Part of a small language model's weights.
Size: MLP 1536 tanh GELU, vocabulary 10860, 29.5M parameters.
MLP neurons of a small language model. Each row is named by its layer, matrix (down: output weights) and neuron, and shows model dimensions 128-255. Each number is 128 + 24 x the weight over its row's rms, rounded and kept within 0 to 255. Numbers have three digits each.
A block is one neuron, or neurons of one layer that tend to fire together. After each block is what it responds to, as a language model described it from the Wikipedia text at the highest values.

L4.down882:129144098118135159098106118109100135100129111199146094103082117163150182146115130113151138158144166148130122102108125176133128102107140142142144108180161152121120117124167147124130132135134090121134155143124043189099104141140113119134107112133187085163105136126174091149139138122119101095109119121111121135149137117132135175121145123109107101156157070117213130105139169089121114123124
Responds to: Comma after phrase-final word. Commas ending an introductory or list phrase, often glued to a word ending: dates like In July 2013, places like Vienna, or list items like dairy,.

L5.down386:109137134089159139128140128118177143082158119109177131141094144154154144145108125098115127150136147080108131067094149134167076121142154147093084193111149136160116122093102156098141106133137131127145132054116108146113131141147093121133107126151118159149111177147158135093098207143155133100138104132109148102142113116079145153150112140110133094131158107140091104122153105141126116112122
L5.down427:101162126091110120150106151122118142130145142112139124109124114148133167132134117140085124136121143132150190110101205120140134124151142139173130129146143121083120117115099121153131106156140171125104127090133170119141133114129133098133100105101117132115139161125159179111082097092122111165122147101115109165169115137122122110128113155121087182120146064141118128177105170134122159119104
L5.down850:164135137161145132152125068107170085145126127109104138133150138118104117124138128088120129107120151147118096121123180099118153140083119085157118166141091123134146148112158167107093134152140114149108095099155166126129133128143121116171055103141156124142114103138143143149098129086123111136132135120142160149105120144157146160119128101133114164081136122141155169128151146126156099130131
L5.down909:100129135090112117152076123093110140079084126109088147148139145113106115118137177054115132114131118125154108095123083096126179138121130118166117094133115139099171134100140147162098159149171142174125109138151168136061119122127116123174149120124158149203099132146100137154125109123107128111092135109120125143107171133097138133104126160176101150189123131135103105096120148130118128118159
L5.down919:144105112117097128105138135107156109125118137152119107125098123100116158155110119137147106127163129132134146158151120121173133131106130095138154108125132122132081105105127189176102163120123104105076143145121134133116082108143134131128099104123094124177148147118189144097122151142179135103125100127161135081062124116129119132100089147092169136127139167135133099106119121097145124173120
L5.down997:123130149115100144094121097080104102127136129134106128113090135116139141142159144084131152130112135149132140079140157125107146159111153173089143146097116142115092134139084122136144154094117117109136153146104106162114108145147148154107161059160136162089124119139163117092093109123136106147123081120163148076071131151135127149163142174144110130136143125130087127151115128128105120120132
L5.down1238:153151116127121099126145117165139134186149096145137098105140120112134148108122108110146140156112138147122144119096086116107143115156151168102106123123090161080119094144129117117174100101128116158120125095143127134160114106097122110122074115122165150068100169137151106128120139120123122118181140155133143134111146126080129180126139129115127115158130133136099132121107127104112177135114
L5.down1415:094125139104127131109157126121157189138137117150130137117124137108132107119159105112144093184097123126106152108144157088124127147133153115103061151109112136155118164105092120112098144135115148134103114128140123160100133153144141152139113146088117170147161143155121067161126098121122139155134103096088148102099115140145177168125137109101077087087172119132090135150113096124132102121113
Responds to: Role and title nouns. Nouns naming a person's role, title or relation, often ending a table cell, heading or short bio line, such as Minister, player, wife; also percentages and section-heading words.

L5.down6:131116114111086143135109154066132077151106120110142127148126113137123087118118138162132139136124117132150148124085103138118117181136113172149162134112116104149149120152106108087159148107102128113109145133107177125153089139112106155115154120134125168108151117132131103128114141088112125129151123084134102080150124111155091119125086148119147121118110139083098094143123164173188116148130
L5.down16:130114158115120111124129087181108120119111112150124105111163129113142156120111112173150145122167172120104151135169116155156128095132143120123168108112063134173131109123117124142092140134092120113120106153092107141128125106112109129123109099168144124087112139110153145095158143146156103160108119145157107113145083120107150158087152152113091173129131148119118112126148113148117085111132
L5.down719:137125170175130100105126100099140118182144154101129106113094098100110155128121114155134128130135089100133135103107160124143145127152128128139146093113118084147151157151117110129151086151143140122113139103152140179130105142115081095091130116121112152181084127155095112144108128158131049113143142123118147121156114103102077139186093169107135145144144088083103168131121115114145114142140
L5.down781:115135121129164137064114120095122136103114158143128125143081144131171147140090133143127112139119097100139110062189135126111132110146137136138176171132122136140133160182135128138099066164114114097095125136122074178127122122131104106165114151159136119122094115096128141202075089137130088111155104125131154130076173110134144112115117110119117113126135130140146150138137166118097149099131
L5.down927:141121091131126123105114137118104135081099110104130154080143146120130102089127151162155165100141092167138092129155114123098140148123151123147120152100111158137107072123144154124135171125119145117116109116129128132129111136157147113106126105170130089127114160131137124083101161132131108106108127120129088175143106129046115139119131127149139147119136150116159120126084171176089119130147
L5.down979:118091122157153121156116132152108149138126127109101097106090098100078109150173120190102100127131096174124108155082097117110131135129116123109109136138128152171150129127099134102136155085121113126127109145096131125148133128107158081131173150122153104122103115159097134145188141110121149127098143133132120157073117160166113115143121110137116116119103128119138122124109099108134118136129
L5.down1083:103107123159099086144095128183133143124114148127116147098103132142113173067142153083077156114115097143123154164111090103121155143155129124137150181113134103107103137174145113077123147091103127139128139116077113114117120159097139136080145103169171141107156174105133131144122123100141122164098144097113153132128143101071075169166164118112145085122151114160124091118101125141121107178097
L5.down1376:114129125149153114130113150095116141096162130130130112110086125119112127126150130156160119150134146084152131114167087114139152148156150147127135132076147149094125120136113122124173169091137142129143136156125080108147078171127093068136179137146132129129121140130130123162124123126135098145104109115100126105126190097133148151112126158134130142121087141095123147139138099137116130158145
Responds to: Comma after word ending. Commas fused to the last piece of a multi-token word ending a clause, as in "process," "existence," "Birmingham," "members," often followed by and/which/including.

L7.down4:108167116164143138123110100100130133114121132122153096112166114137103115170089142139109119136140093123143127126119134126132101141143092128146163137107163095142123148153129101053129118120149151097143114091160133113116133140143140141147130100141154131123105128088085107144088158129077098134130092076153145121086154154103136114063106111133139126135119089174140121116154123164143116129108
L7.down86:135121126139155153135120120148193126117149125137147136111118104127122106142114126173134140126164185141148115135181138149151125123131161142143089116144112108167073144147170123124115140109142140082111158130112192137131173134129107153163108151109142136112164147100103156118128181136101117148143072150142179153147117131072127129084108099136111128115136113104142137137139067102144126129145
L7.down122:140147137102148088119153118100152131133091122137128149108132097120146098122100148147125099121137102117151137127102124126113125161187125109155162141103147111154148144148134140076117102164133111116163108081145139120185107113130132198089131149137105119111122110148117141152119083100095139170135098153132152139138180117140133110092130141167137118118097099202172110154122122138129149138117
L7.down142:133111095133105141116112172180146162118138122123129102120136150171089125061089086070168103093110135111100156199124131152139130142111138158111149183133134101140115109116154146179147148153189148092130124123138083149164136113175167125143110115141096139130122139067148132156116119114119157175127125145121093137125095139102165140107138127144095132138124174114140115146146115142129119126147
L7.down307:124146118140113132110136168143128115078114153102091080135117145114122093158122128178125089098158107126116098172151148129127142110117125160157156165137107154123123153117126150129190140085115126144127167136122152150091163115148148122103140108080135154165139108117104132137182088149112098119127125064080124137132121091119118095134118144176168115147123124126153132147098119174126128112125
L7.down674:154108119120116095131105184126136134143090097142126150153138161124120137099143141151102157128141103113133113139149117137138128109120162096157118142111161116123073096113147142181139092139124104107146157139168180125124165095117148144102119159122125096130140153108110205137150078120120112111124124121118140129129112134104126141146143145161152125162144098116139139128138141163135147146138
L7.down844:148136172108136135113161130137145095084125131136129144127098114103132135094149138117127102106144145152164147109146131170158110139153127110138178102127116144114133145156099132134147106157107136126163124125129110103159132103110106125120122075128099137177110119162151129130157075109124129159116110144071155168192141129170166124168160156130151139113129154114109152159118157132090094131125
L7.down930:147077124138101126105112132094100122096130127113162087095115093118139104108159100136120091095106153136135072106111139158119146164153127121152093148105108088102118144133124133134141099151138092144128142085152159142142128119149110154137111138139108152125136128105173171128141102124178126112132158110087136148155099165105135125159181171082134142085160142158123141148146138139122146163159
Responds to: Comma ending clauses. Commas, often fused to a word ending, that close an opening or subordinate clause before the main clause or continuation, e.g. "pandemic," "Overall," "year,".

L5.down24:134132107156120104127121134087134169112182131133144112149174133187083111136112113094127111112101116063176129141139099112128110117112123121099141132131087109107191135138083110075141149151104144111117137129154127103151157158126124140132144090126146096122112117152126116131096120137132094090150128115104108122119121114109094112143086174111190127117113118130125115112113135122208111105128
L5.down135:116096135124131076123116163079164158124140145146099132101119140114078145121111115151145096150165106154130171108134160132154138173167100132128171139143135121127140127153150100099154111161150140116136131128161135128117116125107103122163108074136152115132138132119111167145101126130097132078150112121140126165115076116122115147152114163124084130116139141106112152136136117158125140135152
L5.down331:127119169122116110159152104157136127083130134149116125102099141175133126123081122145139093162111099168080101145128107124137141108125137124120155100176124096109130147122123136142147142130134116136165153110114102156103101116120140107126096109157166164112105123164109175176138141140099136133145142139122150102094151135146132109184096132111157081104151123104099171120130118096119146140174
L5.down394:086161191114091115119156123117124113100095137138107101114152137106131123117115121158085121118116079113135111140111150175104110109134129099138132108095114137133074125172112125104124163143093145124108158098069103088132083120120129079157158122133134164106113132091099142144165130146138088148141129173115133094149155124110160129143168144108111108095142115119129110168137119087125124089173
L5.down485:148148148143138152130135120136097139105163099158154186141092163131147130130137125154154114141142137136136143126108146117117095117117110136214104153116140172154108133151143149104091116147134104128097137185092066143092123125121128153110137111119095097131102115123143103156108117146100101113127107094135128135122132158157136094138129123141057135144132117131107133095164139118142086099159
L5.down520:119140081124162085146127146082119134172117110107115148125131146133137149145094124116159118154149127133145116121118162160096122162146100143123137117126133145126105136104136118158131131146128117056124130110160122134101127097140137135144093089141116198131157142141124125082120131157136190117136169140134137144080119151102179153149109128144094112142137155119115087101138104187081133126118
L5.down736:189112156131079144136083176167085143120149121119135121099143128170129139149117161109170119139155111115132088136131127149115138114136158118138139141151105134135186152123112119076111112134108145107171124155092129105140142105098111156115168086131113103094120125128141100114068161141126085116088119141168132162119125133106144144120155158145156103142149147132164156138122130100148150128138
L5.down881:157155178077099131123109096138132194112127109136094155134142121154172103122152164096150184162114125109133127169136227139128133115121128140152141162120114150154167097156141107163122168098108121119139129148122104124150132149152166112110114109148139121112108130132162124123129103109141085126101143192168090097161140154175155133138149115114148126146099125086144143140067127109123123124132
Responds to: Linking "to" before verbs. Mostly the word "to" after a verb, noun or adjective that needs a follow-up, as in wanted to, trying to, attempt to, forced to; sometimes will, as or into.

L4.down685:093084108114136160122137105153142113131139156159136139119092147170129142142117118053154126134150129177165115136099176136117133158130130146149134108107095106141143107123124147151147124164118121092134136095124079125165167148124085120100129154114139115136118104140171098196120147139094076059113154135117104128112145109141126134155171111138132127123140146116121117128110136102181134082125
Responds to: Comma after name completion. Tokens that finish a proper name, place or year and carry the following comma, as in Hattiesburg, | (1917–2015), | Pima County,.

L4.down1226:108132110076170132128118113119163132113099137155132140128166159093144116165116113144145095032176121114133106172165146104080194101128133077147113146129161113116139134145164142161145100101146113129166159150101133111097114145113144091111129066158129173169124118147136133126162118122158123117183104127123129146146122135123098135123120114139154096112140136104116133135122120169136101124119
Responds to: Predictable phrase completions. Nouns and particles that finish a fixed expression whose word is easy to predict from context, such as took place, in place of, direct hit, continued to, plus frequent standalone in/to/at.

L5.down294:139048098106118115120076141133155124118129147110130096132088117173175166142109125110149118118095156134126140161109116122139127115148128110128144139181110076118133105178146086174136092111098134166124146149113114149138201120147154115107147102117110182128111100136105134146071133116133143107122125105187129168054118144149137120117134125120119121131145157129140132112105102118129136153107
L5.down733:113107122160099123124111153134111111175142101117163119108127125102171131138176110112174115122114154140126112110165067156087135170183118101120109142141166131135126083124118162133102075090142127090153188129125059156095124162138126136151136150117104111105132067115102124148136144170156135139142125131099140115149134101124113123142132133113102167114112109119111117168113084062137130152135
L5.down807:116155127165152159144116116104135148119140137090126142147110158131131137147129131188148119141141115127111141134132117149095132165113123131100111160135132173131144082117137140123180070108173179125155132177134110148124099138100160172114143117126131121144162121143149153168125129113176126090146098123146131147083119125119112141119173098130121118104096130102103116072148114098150109109127
L5.down942:093133104157068152147111169136103128145118139081123133124114075143136184109141100113132129114110143105079113097114109146178144094148108153124136103153120106114130131129116153128117134163146124157095127106152111172125107119105111097120123167105112131104147120101130089140120128132123157146128157119096124103115169132098125136173110136167144140117128126112125136109102087126124133166122
L5.down1139:147152157141138095145113092126164143106135121142138088142127107144168136123102079135160125138089143133166092134141126101110121127122138118085111080164143128164111120103109112174129115133141105094093133124180094138118103158135084154116114124156139144137119091106110099142145110117144155101134114125108143074167115085147130159161089137080127164113095128146123124121155106069137107131136
L5.down1205:135108124127112081120147183120139099155117105120094112112063104124115152097108107136093142117133120178118113117116109124149105110118122148120126135103122095101096177146146126138154157167098172150135116127129111125149111135136148135122107181117169083144144148167114150120160058150120077121117133121101146128137141079184111158135122115123088145084121144146100125163119114099132156097144
L5.down1476:135132125162115111112119193159143127120079117129126086135085128104119113108108150141101115145087097089076144117101128142131139090133150144093134117099139174129123126164103140147109130132124151122153115142110141137094140165134104162159151122100083112121164109121127124110132099141157129118131119128124141155092101114118141117106136064130135155099114152113175124116115097133070107150108
L5.down1507:130117113108133122157108155118113129141089107138083114084148106153130154096101099153119146124123134136153175122099063123086131124154133111137135054117113124136100096124173113186134055117125132136121133124100108131125140123161123097126119108134098116165145104142137133123134124127150119142165182102168146088157119079126131086150106105102143158123143137115108106108106126155137152125114
Responds to: After-name continuation. Token right after a person's name or clause subject, beginning what follows about them: "born" after native-script names, commas, is/was/had, that.

L4.down932:134155091127125137117108117121131126173138122161102102152139117118108150142133106132111132104140134139136098112115099141061124126120169136120138106145108141109126094137123123120154135101152148157146132105169120166125145112095123104160104094098178146106129168146125115093138138109088115142133163146135135131105142106100148155137150068109119124151111115131113146123101104118156192151098
Responds to: Role and title nouns. Nouns naming a person's role, office or occupation, often just before a name or "of", such as Governor, director, professor, coach, Minister; also agent-noun word endings like -ologist and -ator.

L7.down54:135102138106092109061105085140114180131141136081108133139129125129151134120143151150113091189144090151083163142114136116180108127139132118137166147124122117122125109130122099118091158183116111118135144141126130111126147139153119103092148114093097104105105138092073142155113146120143125122103109104142113132130106108180139138112091133101110105097136109101128128164118135117107176100157
L7.down214:150107131146144186136126122121106099136164115095106098139094123160177124172119087126146150113119165139154099137163116139120119118111100123173074132137134128111116168093174107080133100102163100076152093116159127105144104121124132142146138137098097164109113116154106153118133129120132160130115096169146144129101132141175161162110128159113126142154127163134117094149107107113165072121117
L7.down466:149112156125146126124117127130079112185121132114107072116101120132188169180144126079091189119142095129126149148171128102135128114149110195070103108109116141143139134154109162171158149162103128127145145155159181147119127137139124179140115150152157139138184116169130099120125122207110111149142194172143117116121121138163108108147087100161133115119127107120106122090149094103147150154155
L7.down496:142107147189106115136140134117149120112122121191148098115126114139155155169137103133154146094123111151175131115116118076141125156181137146132104048173108117094103106149131111139159109119093082143154081098128152121127135140180141129150133149135157154133127139098137113123142106118162119127155105123106089143143116174140093162139083128139128104149123126137094114140140126118130135139085
L7.down570:128091142140135130128143133093133169140119130091149124126142132099112145155128135139133153128098168148156117104115125159129101145165144138079124161127146120182136150120095143115146200129073135117141122104100122100156091164130114086121102147116186133161105133136141132145114129131141122105130134132129121122105129151109157151175092079107137083136124132125123198091096127125127098146137
L7.down1054:165110140111122114136118152150149187141155153146118124150155134121159085121094099113130132146139120127151158141124108131181124182109121095116129122146136115141145143107163113118089145116166115144125139125127136122168155148135121151128192167191126128129117123138084124111098126185122137146121185123135117111120141085146128111108114118161093136056113139137168133127142183133121168125113
L7.down1079:131163122104085157153147129134167117169102122150138117108133101152098176105120107157136141149136137127137117168106112136109153112127143151140112123143153113129122113140131080081117104136120121161162113084112130109116115108144127112144126151157112123148110132107110062141112091147140165132117090121118074109163129111137074166084111146110119102119168071095137136144115190121091121113114
L7.down1268:118123102141118145130151136128126130085120134130097146112127107091087124144104114150146115119097110154135140125153102127138112136138154116120097143135133088128085111157108118130136134145113124118151126107148131132184102147091119113132141117162142147090105139127149107142101160116120139148112101182127104086079126139122167157098137094124100150151136121124124164150151150107125170119109
Responds to: Year-prefix tokens. Opening three-digit pieces of four-digit years like 184, 197 or (198, right after in, a month/day, or an open parenthesis, before the final digit.

L7.down1:135133116157102140075119130163139153153128130134128083140103149173113111143109128141114141142138146106084116113079135179150125127142128132071121130126193120147116105137093141127148138124147139126097112133128098143124131114097125119146128134091125149105109131085131131138123153153144116122110139148105113149139116113142156112145135148130092123126065131119136152130141114114115084096123
L7.down9:107140111145137099103125108169150103135159115132095139105076131122136133127117135141139106101188128100105123129083108123162096142110125124119113103143113182164152086111139130082150141123153119160154118132137115147107149164112114126116142162142137098088136083100146146158078149148103103100155131102114129090149132143145179103111085147098126133131124121141099118143117109102115132120152
L7.down131:137112121189140101158131154145109105100151150117111150182174123102118145123159142141151137104134133128089120107103128135149152099150127127095073098136148116117128120114111115129120095168101130102147104100113125068188139208152120102155133128154115084088135109136166138160113144128125130132138141134163145095130097133132147141085118104133122108103128147091133118151158154134106134121124
L7.down374:132088102143123170103144118123152097094128093077125150171137104096128145102152157087138146158153109082106162165105155081165126102146164135125130179128137140117176146118144117159108134158151107125156153143110146136152112105132117137115131130141138153144131127091166139149132115155101080149156136152136161156122093111127129104134145160083108147147114116123097137149120165131136117175140
L7.down627:133088148167134111084116095168114122148092142058099096138100103126142158140133118131135139089156106132124149119151136133103133180149118123115130129136106128098150126120132148180135155128115101105135160115152155148148117113156127128097146197190129086122122117112102148115123154144178137141103143106109154131137113178130126147152101153131135097129129132123163149156092140146096152111180
L7.down766:108141128111127105159162106132149131102127127139115141174127134120114078115166147111118119159116134128103137088119141117129107100169091093114146136085164115129158087158155119160154131089140153121197172125134152137103104142164103110106121094116121145139146106126158114154090102126130128157082156104120117096131154131122142152140152118106124151138133092096118146073115114130159153134142
L7.down908:089124150147125108146112123146093123098132095162067179128146137163123128127184128083079144143086114147138105103144161072165140077103110135154104208123147145109127133122136091118117119100102145144107138131115158098146136163110080147063143106114164170113142135126147122136091116100158086101140128108161128137111126137086119120133154154108166117153150148162121141090132132139178146169164
L7.down1191:098099170124163144115152133105083175130086114135150162153110103152131167164124148126102140134129118122113112109147142136121156173136110129140160167161102103110153108058123123124165142149131133111111132132106154111116098074146123081168094139126135132133093078090125190138142118172165120101149113134142101132131153169157118098151103123121126157167119157156105124149111161117144103121156
Responds to: Person-name and title completion. Final word-pieces of personal names and role or title nouns that come right before a name, such as Gregor-io, Richard-son, the architect, Brigadier general.

L4.down584:139131190122100127114115153115135121110154146152135136111127131147151126127118109149136155160156140167117131141148112129118073110113123177122126121098131128112114156110114140148189133152123109098156134134107090109150135104118119124139170164149150116057093166117134073120133111137119153134154118103103106139131154142126114134157103096125081144098130107142127112151123101120105115137110
Responds to: Wikipedia tables and infoboxes. Structural tokens in tables, infoboxes and lists, mainly opening year parentheses like (200, line-start = headings, pipes, and column headers like Date.

L7.down462:074106145128155118146169126136123171163083134138118106113117123114124157112120091148112115155130092129126126143158146123110088102125147112121126124073131145159128124145135079152143173140103144163102170124113150122097085101143112093090103106105123133137145102130148119109154123126115161140176156097104135116109142119118145151178130146105154089107132136129132212146132130136131138107149
L7.down648:113111166104154094099149143130113144115123127147140134104073106127119129136114075127123129148107110135154147138144144140108148086117115070117148145114113150133112154097161133127108145095103140154141138120142126149089152134161134142101140181126143092120129133131137120102150131133165098096135099163179182147138157161089136155108162160103175158150150118137115119129114137120136113159175
L7.down650:094152103159075071130136164101137141153142150162134160165132141110102174104104131097144105137141145105112138127171154162078183104169125134148141170128102130084145136144146130116136167113097149129128126088151161132109117138123128128114143139152156139121112172123103103106088099113130130146096128100173119128158129142161118096102103122161094157117130142104121154134088174103138144145114
L7.down773:120122118125165109128114130129086114159135125111106120164135155143131158156074107144137128119106148115119158092139114134132145128173114139135079158103109142093116107083116140164099161113132158131106149148152166125097181162161149119112122165133141136167125125117114119113148158132138154130166107097136131100119090109119136139163114130083134180095117139112119116141128149155111088126153
L7.down1070:100142139086149103136133157130164129140153130124187140133109119122151088104083135136107140126115113159108137124150111115135144108119117121127132132106123151090121178146135124133123210145114118126134159093144138131128165124109103130111126097147149098121113098118140116125101141117137174143116117115144121151121108132128067127149108114108158170114153155138122111132116118130101111138143
L7.down1150:081117088106139095133146140138124164094124114123162121139147129119155131090105110100122167150131097164143126132156131071148140097124106105119101143114134140156151141115142127164154149104130158159115181161112152109134135134119159112054082095139137108135110115134187118122146127150119145122153141131111163151141133149103125121178107121106149128132079135133098152148162131124125126133111
L7.down1201:136139082117084108175111122171149127127115153086111142165126134175115112075117103145150151145113136093125163127158114129145163130083096115120148188100096124122170157144148145167080169136170117165164118150152165151114194099118137128142138150152140101148137146101138163140156123134127133111135147124163137122091112121162115132150124116105145114151129106155136151134185131106105123123162
L7.down1424:103083137096131101142133130160103188125107143112138108125146127135125132133103094135145113119142132136124117077130123130126135128139106161113145081129144142107137162102090091130137117163141115144122160179108158148131126124142150105114126153161160105147128099152176122160146114154109152137129133096152150100105099112130116136157141107163098128116086107122120067153154138143087141114150
Responds to: Infinitive marker to. The word to introducing an infinitive verb after verbs like tried, hoped, able, failed, allowed, or first ... to; sometimes modals would/could.

L5.down204:110124104125134142101118121095111105125131170153147132092146090144146147114156157106117145098116106153143147127109131111159116103140106134116175164166146102155144122123149144110110110128116141091098135140110101113119132148111099137141135135150169166122126173111107106137157126123126087146144123080106110112074154147122144162102110133143138141156109141126116153115174139107146159131134
L5.down366:130099151078116145140112132109177149109142134142095138124102165144119126142144140144133182149090147107116103170157107081160118088075125119143101094111150125060099162082106116189115105109120156112118147128157110139123145118117121132138131107151157095104115112093117101132108115106104120132107105151113138099102132130086169147106121130115136128124145140156141088087113097117116137157091
L5.down429:128135134126114179134108083126117131136147125110101099165106108114098114117127069135100093127110114107105137132155143100183095143154092131146142120093125105102132105092126104115119145140119119112085142137091149101126147137156167090102071143121129179148191165125132089117103143129117144140131147159155104055128131127116151112096147087118127137150149115152130143154110128162120096124126
L5.down441:104187107120176165129100121110112110098130136124154106079125118119106137105130112091110134151102145120111141110141143118135082117164129119128150116149111130156127109101110125140155152130130141075130139164109147122150138131148104143140144151145133128146113145138142089145137135145148179099138173111157124159142086123132117153151157126108115094121133166125120158137126158126116097136119
L5.down757:109143133137108136140115114132137105150156134168167156116098119118108145118150076121126133122121122123097144130100080089144141153125120148114119098109121118153117150185136087135147191101144101116109183133136133105145151078134143147132126076131132113107121139092159097120155097134136131161130081113120143134114148134113103122123100125141198123097081128157147122147159129128160150111152
L5.down936:110089134136138101123079141151147090117184118129152119129145130087114154154108110132150141127157126136147146142154113101136110149131114114118129073120166138116132143099146157157145106117152126124139147139168113120123098124122106127150096143139132049090123109125157141150167144125142133148149110133136122128116164136158173143097114152107149116090094083151149116176124165076166122125140
L5.down937:111124177183121153115147105160122128134135153164097131109118134137136149106144118098102141116171168140079193144103108180077138130124139117108097102153130183088090157127153163142173082099157128113101127152094137136124122133119130159176103093111143147160112118119156111093084120088098116132152118095099139147148110127098126137144113171159097136127149092148144163130089077093131150157099
L5.down1210:098139160168143148155092148073116115122102148097158152138154110143127139181142132121108105132127168147181183155098090121068148169122125145091145154147134086164103128105130148073136155153133097165150103095145111155110108156105151134180117121136114136116104137112144104153136130097173110115152112127120141148090149159112146142085115108113175120126113111087095146181131149129169150092117
Responds to: Parenthetical year openings. Opening parenthesis fused with a year's first digits, like (201 or (200, after titles in filmography and song lists; also mid-word fragments such as yl in cyclohexyl and il in umbilical.

L7.down58:141152165138094098134138103124081128150131098155139158064168149132137094128118161108143162129158131098186136143154142154142115118151162132116119107113150126166120142139097117132168123100146160111111100133113126133076113148088113051094098119159132136165099108139120127159117149132132122148110118140146150116142129123150120096095138185115104131118130165150141157082144122115108154123109
L7.down278:061106098149143081138108079119117127152148093123096092146128124089106111201101150132127136144164132137150127089132120102114098117171117152172120121091170098133083111117130128131120068085122123136154087123113142128137120133092117095172142103143152118159098181148075123150117123157059124177128143161149147140067102109135162124094114115144114125134163100163124125121153102134148111110117
L7.down346:104118103126123136165139152129114130160146103131106139125118171143142169147103168133162123123108135116149145118145096145105116107106140128107124107139135114144087114109133151180149146115112141105107130150144127148090120108166132100138169146159129161138143162117085128135159131132116121128104148114104155113181126101152138117121115147163134149112108135123134102120149127148127113125092
L7.down371:143172105153132151110110134158142124136144119221134130122122158135138128109148110155115117152077102149123123124127116134135141074109095144131107076104168141106123178172162124157089102099164087141096167140132118148126123147122129109127137122149137123110106113138156116138104128136125134082192097107152152117099128157119063154134141185159148141114118115144097108125130132134088165105117
L7.down574:128131128110117162130103128133133108142163119130117111087098156163124134137105149154105126151110118150119141115133165131090118155095134129089141156143139080129124123152120120147108099126089146142108101169141076113116118129150136096144112158126155111139108108120113136104132093133144082133144156135133129069120105121134139074089112124130128111180173149136074084146098166167116174119127
L7.down772:111096133125127125139126067157142125168125142127126125132106102095121140123125155076135139121142125130074105136149121112144140137150130103157118055116121139127135134158146095145126147137134142135126120168142130130153164135105091099154107089145092105105137157107145117112170091144136115110100119120176172132116143074157111076091124159146104165109132123134134133119086127114177143087157
L7.down1104:051149137136077116173157105126120127105122091177145120101145143113130119141136135118095118117124157146124108140102153106115133087129089149109128079077136175080100128116135131134095133138130116115075117158069119133170134167150147105109130139139145158124115131141166131108109125130171146124121120134163173123139095119135108124148098107174154140098142154105102050144140133128152147118147
L7.down1398:115123113134132137145096141127126146125162126132179152164152113134174130103120103139129151157115157190127100132111123139115107089118155163116167123150112186065135144102114137133086129140146116114114152172085113125097117130114137083132148116131169139097064082124140112094142134117142141129132176120137080064146138128111096140112150140114131153091102151119085103157169140112127153122180
Responds to: Place-name final comma. Final word piece plus comma ending a city or region name before its state or country, e.g. Memphis, Texas, Kentucky; weaker on other word-final commas.